Part of a small language model's weights.
Size: width 256, MLP 1024 tanh GELU.
Architecture: LayerNorm before each block, tied embeddings.
Training: a variant of Muon for these matrices, 6257 steps.
MLP neurons of a small language model. Each row is named by its layer, matrix (up: input weights) and neuron, and shows model dimensions 64-255. Each number is 500 + 50 x the weight over its row's rms, rounded and kept within 0 to 999. Numbers have three digits each.
Before each neuron's rows, "fires on" lists the tokens most often at its 100 highest values on Wikipedia text that the model never trained on. A number after a token or word is its count.

fires on: "s" 47, "t" 9, "x" 6, "'" 6, "ic" 6, "en" 5
L9.up26:413557482465490533547393530518468475534468472418482529485542414440502532487527483475475548613563582515454481518583532455486592556578473436525427558544493556416429483486433606480536454561410452497551453456456449486476446510506557440440476465415525532568469540530478476432517582502529564483535495479584572492391531482618536521510495478571430586549518520568442533452486525532442472525496535553527512550510479400427515561537467438498517435398394552613516522518585518483402461538519517412540542537456509461475405549507481505512524501581583482473457488514361509543578492489432449454

fires on: ")" 69, " m" 14, "m" 9
L4.up84:510455565465522526518540479463456492439460486528623511517575468577455469433491445490563529605451529421475462444420482467461466517497520430535572461530529380496446609477529466557511532442437539501435577534510631509583521383505487363476511498495548496586505542518537500448538559487620518565440475553470469499458593592497474629523500503412589569473477439566548513550485496406504508614514463591461463524453526541393565504493480482471452428463536461421573490440533441513524537537535507479469508523439603536498500453515512537578509575509549530487447426546441518484455465555370468411

fires on: "fer" 20, "age" 8, "qui" 7, " train" 7, "et" 6, "−" 6
L4.up808:532396433534490546517564464558495461432496487556451494454473479475537469451479456554527417518501581520539619520484489533520577543395447587447517511511498560513410493459494500469517518473508549504432519560492489481523517564528543433464573553427431473435543498515494512531521591471536521511507513467418536478490378424470532519520443473427533486575517486395488446465503487494497562554497532508511442554456555521557516504473530531447533471569431416614493388526498526408582548533342417473467585404439504508517507507446525531474439528541545560514567494480580581479471498433408563537

fires on: " re" 17, " b" 15, " st" 13, " Re" 6, " of" 6
L9.up990:518532553488496530505498506513553496513416452403509458484404498516546463432421521468415489509524472438459498482545444489503548481489493424483473527525501491541418490474571484510388478551438567447486573544394569507499416442533587464534492458470555458433536474424427563437548470453550646463454478518505493448573541500401536587549481441528480528491529487499491417581537479458544460511474500562535535604455548523577514649435565625437473458498482519499467491553511560585480530449430488406445416422423541556517448500499501414516643471444540501498527470535493508474508457495546359525

fires on: "i" 60, "'" 17, "o" 10
L2.up836:528559476508460512534502458448564419514425515461477521502535538388400521507561414518489538578551527510443451459454525498480539588495458417490527540556514469499513464497476457478486527498494510503437495501586458469501560489478503424413444534530500484514498529534432491463456552494523588497576447528546491471459591519478604448434410488528466510386507544546423565513553451515538415430495500500502426499589588432453456548450520516546535449502495602487576467650487508534426469431452573517416540505519510523496525465485503553534423432489518482482472569499443475492397520464410471420

fires on: "tri" 21, "co" 8, "er" 8, "tt" 8, "cu" 6, "ge" 4
L10.up497:599541529414583478582551399387447536412508487473485546541611442451537513407483507591422485439533569500463513512438477531515443607569560501568476491452522598534426496533554495501489427419537542469543425491569521481574593506543400492480378418474508546471556516594563412551447513537557556445478515477501469580534494558524551543480482561568621539486506452464389475490469508455488500439457530433476414502456564356570537614469490570489505480490494502502540629518492546507467438498576519480508451523480511471481577442488520450489536469495493510522457516526509484426512520403530498433

fires on: "%" 14, "i" 10, "ant" 9, "emb" 9, "ip" 5, "ol" 5
L2.up274:480557541547517487478517565431565412415452504463433468477475491552505564490471577499463550569514517490490534450560479538470492564529374432495510442478503442546458491528524564497468560482478525430528459590558446368508517407471449497520517510493505479429492576544506529436510458544542526565450435517565633512492534626612531487527489494462554527560486560546520449493588514429632490452512533575491373528510533471470600462467479496456516368540467477505536500543531512504416477444528489520571503446486513557500510412458490563507467403550559517531454495466399470461438499528446508496

fires on: "e" 29, "s" 21, "ed" 8, "ri" 7, "co" 4
L8.up281:516545497601468432540456552474507570468491547498475582526502503546548540486573492410530451500542445493536514463494513533465513504520446481421589492449545428495512441471512581512470484681417512553523499632593506558500462429462442510550523565599460438474546459464555427525481610603517527481458467530458556477444562436539518392474591604517506466567464483528508536604480471489534587546432432398502537463402519522539481446438535530427490517446480544518455567556449419482577524542473514450485472432502513531591439455546470558462498470554535525470495488422554431485503519462489556469

fires on: "et" 38, "age" 22, "und" 18, " information" 7, " opera" 6, " came" 4
L2.up601:492414414518468635557432540567515547454533564437448502453490491506488401539522426519508462532482444554487518534499443467561440508556490462507536469491520577466478590414491513485494440512600505492524501516439434479585519525463603530440474514503475471459505553549477461434419532435527515553527532478376469496489414485390478478510433505493591391524550468515556467441498548489539490614454587499563550507562642505522369435464475579422508557534459469503516420429510545531499504479494405399524538502416431540534508462517507434515482574436513469540469461546482458553512534454584468461

fires on: "mp" 22, " Po" 20, "tic" 12, "'" 5, " Championship" 5
L11.up541:364493536507535505498587463485525506492485582531518486397411494592434555508587478506585600479516526525484521529463557533448457393449389502528459547596522493554475446561524474485509573492554512527483564559539392506478526528442522469397436582376507566542489515519482538494521521551490515475555583598484483419466487461502534439442415511497523470427432480454474433444510565486467498513592467466469410566539473568475437565465412476558419473444605550428576535477613523453515558456491550540453516455513516511518480452530562496471385460569520473478498526517529564579442463538484482485

fires on: "n" 22, "la" 11, "gu" 7, "cu" 6, "tri" 5, "le" 5
L9.up534:424529515474504404554526481512448456502498648439481478399506632549548506511472520504429419509512579476518537540413379543509444510568471589452521532560477546505517472483507476468526386476394434406561486547501448523504421557516495535489419457595572513545544592474515453464525524478457598483501527567544515473482495499502451620471515527436540455526608382513442529513462512479483524502451479481554535423549540441538601554461442626575510480499483466522543510522523479490537358475537538509452465545417528570480571406479549506540560550433508469466543550512579525549508503487539519463

fires on: "e" 88, "ri" 6
L4.up998:501535501472523442539520443512464571542527362519456496557477582477481428499497430476412534527580471435431481428449477520443531498521491590421499478486547469489459483417430531419558593559509499498458439537503498531528608482587478542491528556617499494470557456460563560453522543568486571564593524559501487460469444377504568488410600568545439479636382480547434444531524521517446474480434531576458569588442457493476506495512471624562441533477422511443450489460473505447527608540532442517482450544440542473523531457553485511414489476544518542603579509567514449498519443507431492515

fires on: "s" 23, "%" 19, ")" 10, "m" 5, "ies" 4
L11.up905:504496511466534538537573564537513478441481507453554620483466519548485544471426536522576605541522486444475542447365495422373500594542493485482513507544524433408570506524484473433458434493480517554497502554488518443458480336539497456502493590527537549514515531363434489451510522500531437600552446562540496611442525523551531545450500466488519593525505458526480427477523534515508507539520448492546457542555562464485558516559444471497527389541600550461512534523453535492498487467533457422541567457395420477447551452560575498519501506562479518479420518469462465444546547538457522396